config.toml
n_head = 5
n_kv_head = 1
norm = "layernorm"
positions = "rope"
init = "normal"
init_std_up = 0.0305
init_std_down = 0.0
optimizer = "adam_variant"
seq_len = 256
train_tokens = 231500000
steps = 7065
dataset = "wikipedia_en"
MLP neurons of a small language model. Each row is named by its layer, matrix (gate and up: input weights) and neuron, and shows model dimensions 0-95. Each number is 128 + 32 x the weight over its row's rms, rounded and kept within 0 to 255. A neuron's up and down rows have the sign that makes its largest values positive.
After each neuron's rows, "fires on" lists the tokens most often at its 100 highest values on Wikipedia text that the model never trained on. A number after a token or word is its count.

L3.gate41 [170 131 210 133 115 177 144  53 129 102 121 139 113 175 150  86 104 111 103 109 117 154  93 138 101 138 137  94 131 167  93  93 121 194 113 119  92 102 105 127 118 118 162  83 134  78 121 159 148 123 142 123 165 122 130  81  63 158 115 116  80  80 145 139 188 151 213 141 119 126 100 170 138 130 162 102 159 191  94  89 107 122 190 123 145 115 142  92 115 161 112  77 147 150 147 127]
L3.up41 [104 181 179 124  53 117 135 173  65  94  78  98 164 131 159 165  89 125 117  67 151 176 192 119 122  79 131 191 129 121 110 113  88 130 129 121 104 127 124 114 125 132  83 132 158 121 107 117 152  85 107 196  79 106 172 121 108 108 132 119 182  82 117 133  79 157 133 129 193  97  98 184 153 102 114  98 106  99 120 116 101 158 142 162 126 102  89 124 124 133 123  86 141 116 104 117]
fires on: "is" 41, "is " 14, "being " 10, "t" 8, "Connectic" 5, "Missou" 4

L2.gate87 [150 136 137 111 153 137 111 129 153  94 143 114 117 169  48 151 129  89 110 113 136 200  61 149 123 104 135  79 128  96  78 139 189 137  87 187 133  93 188 153 130  81 177 180 123  96 112 147 120 112 155 153 134 157 103 153 108 139 135 142 129 124 145 131 185 103 125 166 104 173 122 139 144 127 155 157 122 157 104 121 112  36 165 115 130 151 154 133 156 162  83 125 173 154 146 125]
L2.up87 [108 158 136 187  76 139 114 160 161 151  96  86 105 146 145 191 124 167 132 166 104 118  96 121 162 164 132 128 142 132 123 165 136 157 120 153 144  91 106 136 130 102 118 181 140  76 152  66 147 151  79 173 141 167 141 133 168 133 126  70  86 151 126 145 188 139  99 171 107 145 131 125 112 101  91 123 120  82 169 127 221 107  95 198 154 144 180 166 172 192 112  76 150 135 136 127]
fires on: "land" 12, "8" 12, "7" 11, "&" 9, "ts" 6

L7.gate109 [177 150 130 132 156 184 136 108  85 108  84 159 109 179 106 103 147 116  85 146 134 123 138 138  60 121 141  76  52  95 171 111  94 163  96 110 173 135 147 105 146 129 132 191 171  96 120 122 123 150 215 144 128  60 134 129 137 136 144 114 131 118 175 189 138  99 111  83 115 108 151 116 117 164 119 112 116 116 111 105 191 126 105 136 146 125 198 172 168 164 150 166 164 118 146 123]
L7.up109 [120 134 132 169  95 205 131 115 113 146 140 104  58  87 172 159  74 152  88 140 103 107 130 147  77 126 161 156 148 116 134 101 158 151 127 144 103 131 100 116 152 169 143 131 164 102 174 151 140 137 130 109  84 109 148 128 111  67 127 174 178 136 149 134 100  58 144 172 149  93 100  75 193  71 156  60 138  94  64 107 106 142 145  94 163 133 108 148 114 141 123  94  93 193  97 134]
fires on: "st" 46, "is" 11, "e" 6, ".." 5

L8.gate336 [157 146 147 109 162 175  86 133 166 134 113 123 144  71 177 127 114 111 105 106 118 170 143  94 113  94 133 146 147 122 156 135 101 146 110 134 119 168 121  92 160 104  88 117 142  66  90 150 140 108 109  95 109 162  85 103  94 126 158 172 150  95 128 139 131 150 139 132 101  87 154 151 129  82 143  97 170 142 139 114 109 145 154 120 124  81 228 187  61 173 142  96 131 188  87 176]
L8.up336 [105 142 172 103 124 175 105 130 134 151 115 149 132 124  95 103 136 124 124  80 135 113 126 111 145  85 118 139 160 148 141  83 116  81 113 154 135 160  90 102 131 152 169 132 136 134 118 149 152  98 110 104  64 122 128 160  80 153 170 122 177 117  82 160 119 138  36 140 177 138 107 125 141 106 146 123 123 154 190 122 140 149  85 134 135 113  71  90 134  95  95 140 127 126  90 238]
fires on: "t" 65, "r" 15, "y" 4

L7.gate416 [116 105 138 108 119 198 124  81 120 146 149 129 155 108 188  62 117 104 124 147  69 120 216 124  90 131  65 120  86  78 130 142 155 171 158 107 121 132 136 193  49 144 173 165  72 124 136 159 179 127 156  91 140  95 129 179 193 166 127  80 134 120 111 124  97 150 142 106 116 127 159 155 112 114 125  64 166 159 141 138  91 116 107  99 115 107 186  94 121  86 107 112 117  98 154 137]
L7.up416 [168 184  89 105 146  74 104 168  87 189  90  80 154 113 154 157 121  89 104 114  69 181 154 149  98 203 132 111 146 106 119 105 120 129  71 142 117 110 105 131 136 195 167 151 137 143 131  77 100 106 102  94 161  99 138  60  81 149 119 109  67 100 167  56  91  89 112 156 197 108 114 125 117 120  93 146 184 158 162 121 129 111  91 155 128 123 124  97 209 116 169 140 143 122 124 145]
fires on: "in " 34, " " 13, "to " 9, "left " 7, "from " 4

L2.gate19 [ 88 133  98  98  88 120 135 134 126 126 166  86 147  73 169  98 148  89 107 161 138 138 180 100 129  91 230 157  72  92  82 138 103 123 163 119 134 133 120  21 155 150  92 125 120 145 128 127 138 138 119 148 122 159 126  86 118 187 112  95 126 104  97 117 162 108 174 135  76 147  92 159  97  99 150  94 152 191 100 112  72 106 149 124 165 206 193 137 124  89 176 123 107 111 116 206]
L2.up19 [ 94 122 161 122 137 115 149 167  73 191 123 101 124  95 116  81 128 106 109 114 141  78 143 141  65  74 106  87 135 138  79  41  41 166 181 140 127  93 119 110 118 172 216 101 149 126 129  99 104 136 107 144 126  76 122 153 167 153 133 135 145 165 157 137  61  63 122 121 154 123 130  98 125  87 129  78 159  99  85 136 157 123 165 172 157  83 121 143 164  95 202  83 134 140 116 138]
fires on: "an" 50, "i" 17, "\" " 10, "\n\n" 8, "at" 4

L7.gate134 [147 108 130 108 179 129 100  91 116 164 150 115 178 160 110 148 104 104  78 169 121 185 106  85 103 137 149 135 138  97 144  94  95 174 101 114 108 124 164 146 181 100  88  94 121 133 137 101 113 182 151 220 125 157 111 136 180 163 118 155  74 111 102 105 158 111 128 116 100  60 146 115 124  86 145  76 170 157 113 117 126 151 127 141 109  86 206 101 121 107 127 135 147 140  95 155]
L7.up134 [110  70 160 134 184 147 175 125 117 166 113  89 118 125 169  95 126 118 101  54 122 166 118 115 157 102  72 170 186 131 137 145 158 148 124 153 130 108 151 125 147 120 208 105  88 121 152 126 154 134  86 114  48 188 117 109 122 147 195 106 116 138 176  88 132 165 113 113 127 118 144  88  60 110 127  38 126 140 145 146 106 123 129 115  99 146  86 158  75  69 145 141  90  71 134 131]
fires on: "m" 17, "\n    " 14, "ell" 13, "r" 6, ")" 5, "atr" 5

L3.gate325 [115  99 173 104  97 165 145 155 111  66 122  84 144  94 121  90 128  61  95 117 167 189 118 104 103 121 158 138  97  88 170 111 118 163 116 139  69 142 185  99  78 144 156 146  77  88 148 119 176  87 138 124 163 127 145 169 155 185 135 134 155  98 161 183 142 140 133 161 100 147 153 126 123 139 143  86 180 149 138  77  66  95 137 125 130 142 124 145 144 154 170 106 149  66 134  91]
L3.up325 [116 160 153  90 126 128 212 132 160 112  76 121 106  76 130  49 128 153 111 128  89 111 120 153 154  73 109 149 148 103 144 201 138 125 184  45 128 143 139 160 108  86 129 133  97 154 142 108 142 149 199 133 129 108 130 168 150 113 176 147 117 129 108 116 123 127 110 142 113 115  64  99 124 109  84 132 104 164 102 107 121 112 120 165 137  53 164 109 134 159 137 113 161 108 142 150]
fires on: "a" 24, "as" 22, "i" 7, "en" 7, "ag" 6, "on" 5

L11.gate368 [121 115 154 142 190 167 147  46 104 188  77  77 182 133  65  65 137 159 155 134 112 143  95 225 144 153 128 129 160 125  87 152 139 101 139 127 190 115 137 133 138 161 103 120  72 124 164 169 101 161 155 120 140 115 113 160 165 117  76  67 123 148 136 133 157 153 171 123 160 156 180  95 123  99 147 148 110 147 103 108 123 128  98 113 131 122 128 191  98 162 171  98  92 151  93 122]
L11.up368 [153 118  80 183 153  87  90 123 172 158 108  77 160 161 110 137 146 129 152 126 128 151 178 108 174 145 104  98 111 148 138 171  65 126 154 174 104 114 103 135 102 143 155 146 122 143 129  94  99 134 155 120 115 153 119 177 179 190  94  97  82 135 140  60 106 124 147 191 126 118 141  80 133 100 175  78 138 102 131 108  70  80 110  72 128 107  99  83 123 116  93 102 117  99 136  86]
fires on: "(" 41, "\"" 12, "= " 5, "in " 5, "198" 4

L8.gate351 [162 122 128  66 116 122 130 129 133 140 115 114 169 187 193 112 143  95 109 130 119 127  68 180 173  88 111  74 119  85 138 116 141 130 127 179  84 154 165 101  55 128 151  82 194  59 144 149 105 142 181 126 130  84  95 104 110 149 106  96  80 105  88 151 128  79 135 139  76 121 189 117  83 164 132 108 173  96 100 127  99 150 174 162 109 187 127 126 135 112 131 101 103 158 114 169]
L8.up351 [140 155  84 147  73 135 112  68 106 118 109 127 240  99 127  85 159 115 113 190 103  67 150 130 134  78 140 159 127 153 186 108 107 134  95  95 166  76 111 132  93 145 147  86 198 155  69 110 112  86  61  79 158 117 128 149 148  70 117 141 134 152 162 173 143 156  15 116 143 149 134 157 123  96 103 152  91 127 158  99 176  77 115 149 109 118  92 164 130  80 212 112 112 120 162 165]
fires on: ". " 45, " " 5, "Wh" 5, ": " 5, "\n\n" 4

L11.gate176 [100 132 116 149 173 133 170 154  68 134  96 106 135 157 195 124 114 103 104 158 142 105 118  92  99 156 109 119  94 159 120 197 104 150 131 148  92 181 159 112 136 151  74  74 103 117  70 153 149  64 200 132 140 121 159 157  76 110 150 104  99 127  71 134 160 198  77 137 121  44 125  96 107  92 183 116 144 187 133 104 149 155 157 174 110 105 138  98 136 144 118 158 126 126 155  67]
L11.up176 [ 69 149 125 143 131  82 162 165 109 111 157 185 188 132 141 145 123 166  98 166 169 124 106 108 162 167 102 144 167 112 182 132  72  81 103  78 126 151 124  91 134 160  74  99 123 131 126 112 162  76  77 105 153 159 162 185 114  50 107  71 127 140 155 154  99 182 101 178  99  72 125 134  78  70 141 139 126 159 147 110 121 164 154 197 103 118 119 100 142 170 127  99 147 128 157 156]
fires on: "\n" 22, "inst" 8, "in" 7, "ann" 7, "ren" 6

L3.gate368 [106  88  82 128 189 161 136  96  99 114 128 143 107 104 196 102 116  93 107 114 121 111  97  81 101 104 120 101 136 162 141 196 102 114 159 181 134  94 136 216 108 160 145 134  34 139 141 129 195 133 210 101 136 107 151 142 174 131  84 105 151 164 100  67 180 150 124 135  92  81 124 124 123  84 150 122 130 163 117 125 110 114 166 107 143 114 163 117 179  86 175 122 101  47 177 114]
L3.up368 [153 102 115 150 100 101 158 140 149 149 128 112 115 128 121 116 109 132 205 109  95 152 192 109 126 139 117 141 108 118 106 114 232 147 165 105 105 196  89 123 113 112 161 153  92 121  52 140 121  78  90 145 201 215  84 136 124 179  99 126  60  96 158 133 103 102 142 136 100 150 114 109 146  59 204  84 109 145  74 123 128 128 153 137 161  95 173  85  98 172 142 125 111 180  30 162]
fires on: "in " 38, "from " 9, "on " 8, " " 6, "office " 5, "across " 5

L2.gate307 [177 112 177  93 160 123 123  92  61  75 146 126 130 101 168 141 187  63  75 105 137 151 138 125 167  86 128 110  67 133 150 135 115  99 126 166  95 190  83 135 135 139 106 129 153 115 130 177 159  79 153 162  88 122 135 137 134  72 147 163  94 124 182 124 110 169 137 103 150 122  98 111  86  99 174 128 194 120 178 121 140 113 146 107 139 167 132 133  89 148 129 145 137  80 169 140]
L2.up307 [ 88 112 145 103  85 131  87 167 106 127 130 133 120 125 166  87 130 133 154 132  76 118 175 101 134  88 119 149 112 150 120 152 152 137 161  73 139 193 141 128 170 135 105 133 157 100 192  93 126 124  74 171  64 127 116  94 142 149 136 144 117 165 107 118 116 113 159  58  87 136 132 127 169 130 169 138  69 172 160 144 144 133 162 139 136 122 189 236 170 157  95 161 159 128  92 132]
fires on: "at " 37, "be " 9, "in " 9, "is " 8, "as " 6

L5.gate390 [ 78 189  91 152 126 119 178 147  56 145  88 104 111  84 179  65 138  99  97 130 133 133 165 124 114  70 111 102  90 141  74  83 168 124 127 113 104 154 147  81 100  96 127 120 157 117 128 133 135 131 134 162 113  80 184 191 175 123  80 154 166 146  92 100 152 188 155  99  99 155  79 180 120 179 123 104 123 139  89 116 174 161 152 133 138 161 174 181 124 128 111 117  98 111 162 163]
L5.up390 [179 151 155 102 139  83 175 161 120 169  79  77  85 124 197 133 184 151 141  76 122  90 154 151  66 153  80 136 118 159  88 132 160 123 130 110  76 168 130 218 123 140 135  96 162 146 154  83 129 132 120 189 153  89 118 155 116 117 126 138 190 115 112 114 163 138 165  64 142 146  92 130 120 101 128 141 119  82 138 117 152 122 112  65 111  76 166 130  93 118 148 126 115  63 110 114]
fires on: "en" 64, "ali" 6, "ten" 6, "i" 4, "ami" 4

L3.gate438 [144  98  95 112 166 232 131  91  52  72  94 124 106 110 169 132 178  73 123 144 142 131 141 108 145  81 149 134 142 176 130 162 146 115 124 151 125 148  99 161 126  80 130  91 103 129 120 142 133 142 206 118 138 112  97 166 182 130 147 199 104 176 137 120 123 108 121 118  84 116 149 127 130 139 133 119 119 150 115  94 127 146 116  98 132 151 135 161  63 169 139 115  67 152  70 142]
L3.up438 [114 154 134  80 121 126 165 157 117 124 112 131 129 114 137 110 109  94 189 163  86 195 151 121 101 162  72 127 101 161 121 192 136  66 134 121 128 120 143  70  85  78  93  87 140 100 121 166 154 155 205 148 126 168 132  85 158 136 105 119 149 121 110 112  92 170 152  79 145  76 118 167 164  97  72 136  85 122 183 135 164 174 140 196 140 112 156 164  86  79 166 111 112 110 159 129]
fires on: ". " 14, "°" 14, "on " 10, "ig" 7, "ub" 5, "ip" 4

L11.gate118 [135  63 103 154 100  91 119 134 145 140  76  97  99 114 145  82 208 100  97 149 157 138 146 110 125 143 128 171 122 150  74 154 104 124 119 219 129 186 199 145 163 101 105 176 106 133 153 176 122 116 119  97 121 174  98 113 169 153 132 162 113  84 159 132  98 189 106 173 133  73 127 160  89  87 139 147 157 130 146 147 164 174 158 101 139 111 121 125 135 182  74 110  82 154  80 111]
L11.up118 [135 112 142 139 131 151 110  77 150 111 131 109  90 168 105 112 101 149 157 136 119  98  90 128 104 181 102 136 135  97 116 190 156 137 170 153 132 102 141  83 130 159  96 176  78  98 174 142  86 171 158 145 175  98 153  80 149 120 127  78 160 127 156 154 168 165 167 112 169 149 105 113 152 125 142 178  89 124 146 126 151 187 153  95 144 121 117  60 112 156  71 119 105 100  63 130]
fires on: "'" 16, "and " 13, "–" 10, "/" 9, "-" 7, "American " 4

L2.gate237 [118 103  94 150 162 177 183 155 120  66 232 100 135 126 128 174 128  94  90 145 142 196 152 102 107 145 129  80  96 187 149 138 145 127 115 192 105  97 167 134 128  54 164 134  90 156 106 149 159 126  97 152 119  96 107 119 182 163 100 179 115  57 110 103 146 147 195 168  66 132 124  98 120 180 142 122 116 115 183 106  67  74 168 124 113 159 120 113 104  54 142 158 177  80 122  64]
L2.up237 [134 115 115 184 105 124 183 177  56 104 146  81 128  90 136 152 106 104 121 186 149  60 111 173 177 141 194 122 138 111 164 136 165 164  74  95 136 214 109 176  96 125 100 198  95  98 174 116 131 134 100  96 107 125 114 146 146 140 176 110  97 126  93 122 178 102 142 131 150 154 124 153  80  81 133 159 134 168 117 106 146 113 155 111 125 138 136  88 161 146  72 134  61 133 149 197]
fires on: "in" 36, "|" 21, "ot" 12, "on" 6, "i" 5, "a" 5

L5.gate359 [159 130 113 121 153 146 148 161 142  67 145 105 117 130 201 120 210  99 105 118 122  79 164 113 113 132  90 111 148 178 126  84 103 144 189 142 162 157 127  79 130 112 140 116 193 103 139 160 171 100 199 177 139  94  97 116  97 168 167  95  83 100  93 133 148  67 142  81  96 115 110 127 144 146 159 101  96  83 116  92  95 115 158 144 126  83 196 154 144 157 141 109 115 104  81 160]
L5.up359 [110 162 174 105 156 147 126 100 119 141 144  74 131  73 125 122 130 113 101 126 128  95 182  87  82 135 111 114  80 113 116  83 170  99 103 170 172 105 141 101 215 127 125 134 171 123 157 113 163  99 117 190 118  92 137 159 186 167  83 171 123 153  87 199 101  48  76 142 130 148 175  95 118 158 160 166 153 153 129 150 125 113 129 229 100 117 154 112  74 128 123 101 107 125  63  91]
fires on: "h" 22, "am" 15, "ve " 8, "at" 7, "i" 6, "an" 6

L3.gate394 [145 129 106  87 198 169 128 107  95  69 213 102 137 213 174  92 136 122 159 119 130 161 160 126 139  77 136 176 102 164 121 128 171  80 128 102 100 215 164 168 116  99 143 119 100 137 159 169 116 144 176 110  75  80 114 191 126 143 118 143 118 110 118  97 132 111 147 109 106  80 118  68  97 128 145 121 126 115 107 152 113 123 154  94 119 163 139 147 157 157 151 106 147  60 136 108]
L3.up394 [154 121 109 168 129 102 138 131 159 118 168 118  97 174 147 136 150 137  91 130 145 159 147  55  75 184 130 179 116 168 176 141 133 199 115 136  96 108 111  75 165 108 108  90 150 117  66 151 131 193  85 158 116 100 127 102  69 137 177 154  93 214 134 114 123 131 134 151 190 163 161 152 133  56 114 108 140 116 153 149 132 165  88 182 112 172  89 147  83 126 131 108  84 145 183 152]
fires on: "on " 43, "using " 12, "ost" 8

L3.gate31 [131 176 119  86 189 102 148 179 118  99 154  69 143 160 119 105 168 155  83 108 178 197 127 164 161 136 157 109 102 171 142 159  88 146 127 115 135 124 125 133 116  95 157 190 189 140 110 130 177 147 210 140 105 116 140 114 125  97 146 130 114  91 137 117 159 101 125 157 146 149 133  87 136 182 143  97  97 138  74 115 145  57 128  92 149 120 157  92  74 160 167 142 204 127 134 151]
L3.up31 [147 133 149 160 151 150 101 125  97 129 108 120  80 115  93 133 115 140 165 104 148 184  82 142  75 202  82 137 107 102 100 139 166 116  96 119  79  91 143 110 166 143 128 120 134 103 101 179  61 136 108 142 110 159 163 160 110 125 157 155 110  74 138 138 127 128 152 179 145 137 115 101  90 126 115 126 194 125  95 147  99 132 123 164 105 150 190 123 140 137 127  67 176 223 105 128]
fires on: "f" 22, "inter" 19, "ext" 6, "control " 5

L10.gate210 [134 124 133 143 121  77 192 138 132 136  92 150 144 103 169 155 152  89 130  95 179  71 171 124  68 114 176 156 136 162 120 156 139 142 149 136  80  98 167 100 113  89 139 153 159 118 198 173 151 158  45 153 117 152 173 145 146 138 155 112 107  99 113 123 116 123 102  91 134  87 186  81 128  66 155 115 128 119  57  99 119 119 186 168 137  87 140 118 117 107 146  92 141 149 121 164]
L10.up210 [110 114 130  82 122 146 114 104  80 185 111 132 103  91 154  74  84 123 156 145 109 126 169 146 133 109 113  90 172 129 120 202 165 170  94  72 137 130 148 110 147 144 166 108 117 148 142 149 161 199 123  64 141 148 118 166 140 154 153  87  98 113 102  77  98  94 126 114 104 142 136  76  90 134 131 135 133 177 102 138 140 107  90 151  94 158 143 162  96 105 138  80 127 165 116 103]
fires on: "| " 95

L11.gate84 [145  85 114 153 153 128 195 176 175  74  94 113 116  77 169  73 120  89  78  77  87 114 117 140 109 126 109 116 164 136 168 143 130 133 124  89  98 184 125 153 157 107 199 151 118  94 106 142 126 210 125  86 166 103 122  98 108 133 117 122  78 165 129  51 133 114 115 144  75 159 124 130 145 176 135 108 178  88  86 122 181  87 166  84 148  90 177 168 145 146 154 126  97  77 156 172]
L11.up84 [115  72  56 126  90 115 181 150 135 129 145 107 108 114  90  99 120 140 156 140 198 111 164 110  73 174 143 114 133 114 139  94  89 104 103 149 134 139 151 176 115 101 154 131 132 129 134 131 112 114 156 143 136 126 142 136  98 146 118  99 147 198 141 126 119 124 116 196 112 165 161 120 141 156 102 114 102  99 120 122 197 133 127 106 125 140 140 117 127 101 186 124 138  87 182 205]
fires on: "\n\n" 66, "ian" 7, "er" 6

L7.gate289 [103 174 165 123 145  84 159 147 161 107 124 100 101 133 127 115 161 142 109 167 135 149  72  43 147 110 149 185  79  99 104 151 118 146 124 154 130 159 171 152 107  96  97 132 187 144 171 172 143  92 153 128 150 114 147 119 116 186 161 146 121 102 131  55 106 177  89 137 186 105 149 146  70 136 134 123 233 128 143 110 100 161 159 112 111 141 174 141 106 133 146 129 152  93 123 119]
L7.up289 [132 185 158 133 140 144 119 110 142 176 115  85  72 119  25 176  89 120  92 130  99 173 123 125 115 139 151 137 113 156 108  94 143 134  89 136 140 196 162  82  90 115 151 140  97 144 142 152  90 116 165 123 155 128 203  82 149 141 173 149 147 122 116 123 111 146  82 129 162 143 141 112 129 107 135 144  99  90  89  97  83  77 119 154 167  99 103 125 186 116 159 113 102 184 121 102]
fires on: "Car" 28, "Bur" 12, "'" 11, "T" 11, "ous" 5

L3.gate128 [ 94 133 119 248 149 127 170 118 120  49 127  85 152 130 156 119 183  83 120 123 161 137 167 163  80 113 194 105 104 163 139 134 167 181 150 153 115 115 155 127 163 167 101 140 139 102 133 145 139 103  84 182 139  99 128 126  56  98 113 145 140 141  83 183 122  68 120  99 105  79  74  89 117 164 118 140 130 137 178  75 149 131 147  97 133 122 124 173 104 149 109 141  76 102 122 113]
L3.up128 [160 111 139 119  87  70 143 119 139 123  99  87 139 145 128 152 157 141 156  60 128 127 159 182  77 161  80 137 120  91 126 121 126 187  69  59 112 170 111 109 117 145  84 101 190 142 108 117  82 157 209 110 116  79  90 200  86 149 131 123 111 229 163 101 162  69 164 167 170 136 116 154 128 114 123 120 145  87 102 140 138 189 142  87 110 127 147 145 113 147 135 142 127 184  59 126]
fires on: "i" 54, "ali" 11, "ni" 8, "edi" 4

L3.gate177 [122  30 152 113 136 118 158  69  82 151 209  87 130 134 181 138 122  83 105 190 113 108 140 145 148 143 120 109  98 170 133 111 139  88 132 125 154 150 145 144  70 125 156 114 173  90 123 187 128 161  97 112  91 111 137 164 124 103 139  99 142 163 125 107 170 135 139 113 172  91 136  91  65 179 113 126 169 131  90 109 144  98 172  88 141 128  91 115 147 166 160 145 107  67 122 151]
L3.up177 [141 110 124 133 103 147 141 181 173 104 114  87 109  76  58 119 119 152 149 147 170 111 119  76  64 107 148 203 136 163 169 149 156 152  83 112 112  64 110 167  95 183 181 105 168 141 111  93 152 119 150 108 148 162 114 130  75 186 139 197 103 121 158 129 134  59  95 184  67 144 131 137 138 140  89 114  82  98  57 125 134  70 163 132 128 113 131 107 147 158 198 100  93 113 113 168]
fires on: "\n\n" 76, "i" 7

L2.gate282 [116 127 157  66 144 128 122 107 103  91 155 119  89 175 143 152 128  64 150 161 153 153 137 172 170 113 160  81 124 127 178 129  76 114  62 119 126 170 100 158 152 136 181 175 165  94 151 117 119 167 130 136 133  84 128 124  62 127 115 160 132  89 171 119 155 126  99 180  88 133 115 128  85 182  99 161 135 139 147 129 121 126 171 152 184 108 100 107 191 149 152  85 143  89  88 152]
L2.up282 [109 147  95 139 163 114 179 116 147 101 120 113 111 109 161 191 128 180 104 149 186  74 120 155 156 131 146 201  81 123 117 132 160 141  85 149 136  82 123 157  99 104 177 111 114  98 125 116 117 106 104 120  81 111  64 133  86 145 110 166 135 104  68  74 159 108 115 151 167 133 158  60 172 188 120 145 113  42 123 109  89 111 187  71 118 123 118 154 149 118 102 149 190 144 163 126]
fires on: "of " 61, "\n\n" 22, "to " 5

L10.gate438 [135 111 142 125 147 118 143  90 139 125 111 128  78 141 139  86 151 171  98 204 134 107 113 134 107 111 103 125 134 132  55 151 100 180 150 164  74 217 156 142  98 132  96 102 139 104  86 136 185 176 150  99 131 162 106 159  89 145 160 122 101  80 106 172  95 228  97 150 124 129 168 139  97  71 168 101 141 106 128  66  92 169 108 145 153 126 153 147  97 139 149 109  56 117  69  60]
L10.up438 [ 82 139 144 176 103 119 152 152 104 138 130 199  86 151  35 146 110 176 109 162 149 182 145 154 116 100 110 139 105 150 109 144 114 186 119  76  82 162 132 153 106 120 118 169 149 138 114  73 145 141 121 116 133  98 143 141 156 114 147 108 102 132  72 123 106  91 145 122 179 140 151 113  75 169 148 124 196 134 148  84 133 164  85 164 151 141 123  71  96 140 104  99 148 114 116  86]
fires on: "\n" 100

L11.gate344 [118 117 157 133 181 121 113 107 102 127 135 183 110 153 153 113 143  69  82 119 100 112 151 110 161 114 152 131  88 147 108 155 138 137 131 130  25  85 174  91  93 126 110 138  84 131 195 135  93  82 155 166 161 137  81 106 113 134 141 154  76  68 179  97 119 176  95  84 126 132 186  94 138  98 174 163 153 144  66 131 136 131 128 110 109  91 166 182   0 143 164 184 178 127  55 175]
L11.up344 [ 67 166 143 110 214 121 106 120 164  96 167 138 150 122 191 108  88  95  97 102 106 149 145  76 178 103 131 127 127  89 160 140 115 150  98 149 123 145 142 134 162  89 142 152 132 141 171 154 111 146 165 175  91 213  94 152 136  81 116 121  95 109 166 143 104 117 150  72  82 128 144 131 121  97 162 180 175 131 100 124 100 142  65 161  87 194 146 189  87 103 140 144 132 164 153 166]
fires on: ": " 23, "as " 21, "', " 18, "at " 13, "| " 8, "of " 6

L3.gate54 [178 132 109 109 147 156 169  86 117  93 141  94 119 205 144  65 109  79 126 131 121  59 116 107 118  94 128  79  91 103 166 132 162 148 129 120 168 105 125 107 147 192 113 134 111 156 128  93 161 128  93 132 128 133 144 133  78 125 180 121 174 130 174 114 170 206  78  92 175  61 155 136  99 165 104 134 147 103 120 104 162 144 162 118 116  77 175 110 154  83 128 162 100  69 120 157]
L3.up54 [142 124 187 129  75 144 103 119 125 134  86 127  94 125 157  65 116 177 113 173 113 104 170 147 103 133  78 110 144 167 128 184 158 112 122  98 127 123 111  97 135 132 165 123 172 138 110 161 155 156 151  78 112  97  81 166 162 104 119  63 152 155 157 155 106 127 118 139  94  91 121 131 111  81 141  99 117 118 127 110 126 132 188  71 141  53 116 159 145 127 134 142  73 136 141 117]
fires on: "us" 17, "i" 13, "e" 10, "is" 9, "-" 7, "o" 6

L3.gate341 [115  59 136 120 148  99 172 145 155  98  65 149 132 127 137 125 144 138 136 138 135  22 184 142 122  70 130  93 120 112 129 114  95  78 121 231 145 198 155 126 154 119 149 103  86  94 124 164 137 114 128  84 105 121  92  81 164 168 115 126 103 164 170  73 133 142  96 151 111 102  67 122 122 124 151 137 175 126 172 121 130 146 144 102 122 195 118 140 155 139 118 130 157 141 123 123]
L3.up341 [113 170 157 129 163 139 106 133 135 162 157 135 117  75 108 128  45  95 132 131 104 118 101 158 149 106 139  93 101  84  87 138 179 145 121 167 144 143 157 103  89  93 105  96 122 166 138 107 137 138 116 149 114 202 128 104  79 132 122  67 123 109 120  94 133  80 170 104  79 123  98 107 110 167 142 122 157 138 200 104 150 159 202 172 116 174 180 146 137 161 145 166  98 104  87 101]
fires on: "-" 36, "–" 25, "'" 11, "/" 4

L2.gate438 [158  60  78 160 147  99 139  78 103  94 160 104 128 136 148 108 207  76 110 131 162 169 163 153 119 153 110 127 117 177 172 105 119 130 106  72 132 197 158 172  72 100 120 164 116 158 145 184 144 151 103  76  79 156 101 135 170 176 153 134  92 208 119 106 143 184  96 123  92 137 111 102 118 100 130  53 125 203 183  98 133 128 121  79 105  95 134 151 101 137 133 107  92 127 112 109]
L2.up438 [135 114  78 119 168 128 113 141 160 154 152 143 106 119 135 116 145 119 152 183 104 143 112 110 125 136  94 126 172  72 121  96 168 157 171 102 106 139 151  77 140 122 169 127 115 131 138 142 135 120 151 122  98 106 148 125 131 130 147 142  74 161  96 110 118  89 130 110 158 101 147 129 151  99 100 102 158 142  79 129 110  93 167 141 152  48 140  93 208 126 153 175 111 122  75 151]
fires on: "oul" 17, "ti" 17, "ou" 14, "alleng" 8, "li" 8, "ain" 7

L8.gate118 [171 120 125  94 230 116  98 141 127 146  81 116  88 114 157 125  99 110 122 136  86 120 118 158 145 127 121 142 107 109 137 135 133 139 152 103 125 163 164 163 150 113 133 135 134  91 104 154  89 111 173 104  73 113  69 103 136 190 120 153 132 169 139  84 119 180 125 133 184 105 152 148  90  99  99 158 126 130 109  49  94 152 113 149 133 115 147 186  99 127 140 103 114  63 173 194]
L8.up118 [131 143 158 142 127  33 172 118 147 156  94  49 124 138 114 157  82 122 247  59 109 182 134  91 162 133 175 173 142 183 146 151 121 169  92 101 187 143 136 149  77 133 130 115 142 115 127 157  81 146  98 132 159 105  91 118 157 123 133 114 123 153 131 132 116 148 106 148 124 164 110 113  73 160 134  83 139 176 100 130 117 120 131  94 142 101 216 125 104 125 166 110 115 106 122 164]
fires on: "T" 37, "ous" 19, "c" 9, "C" 7, "replac" 6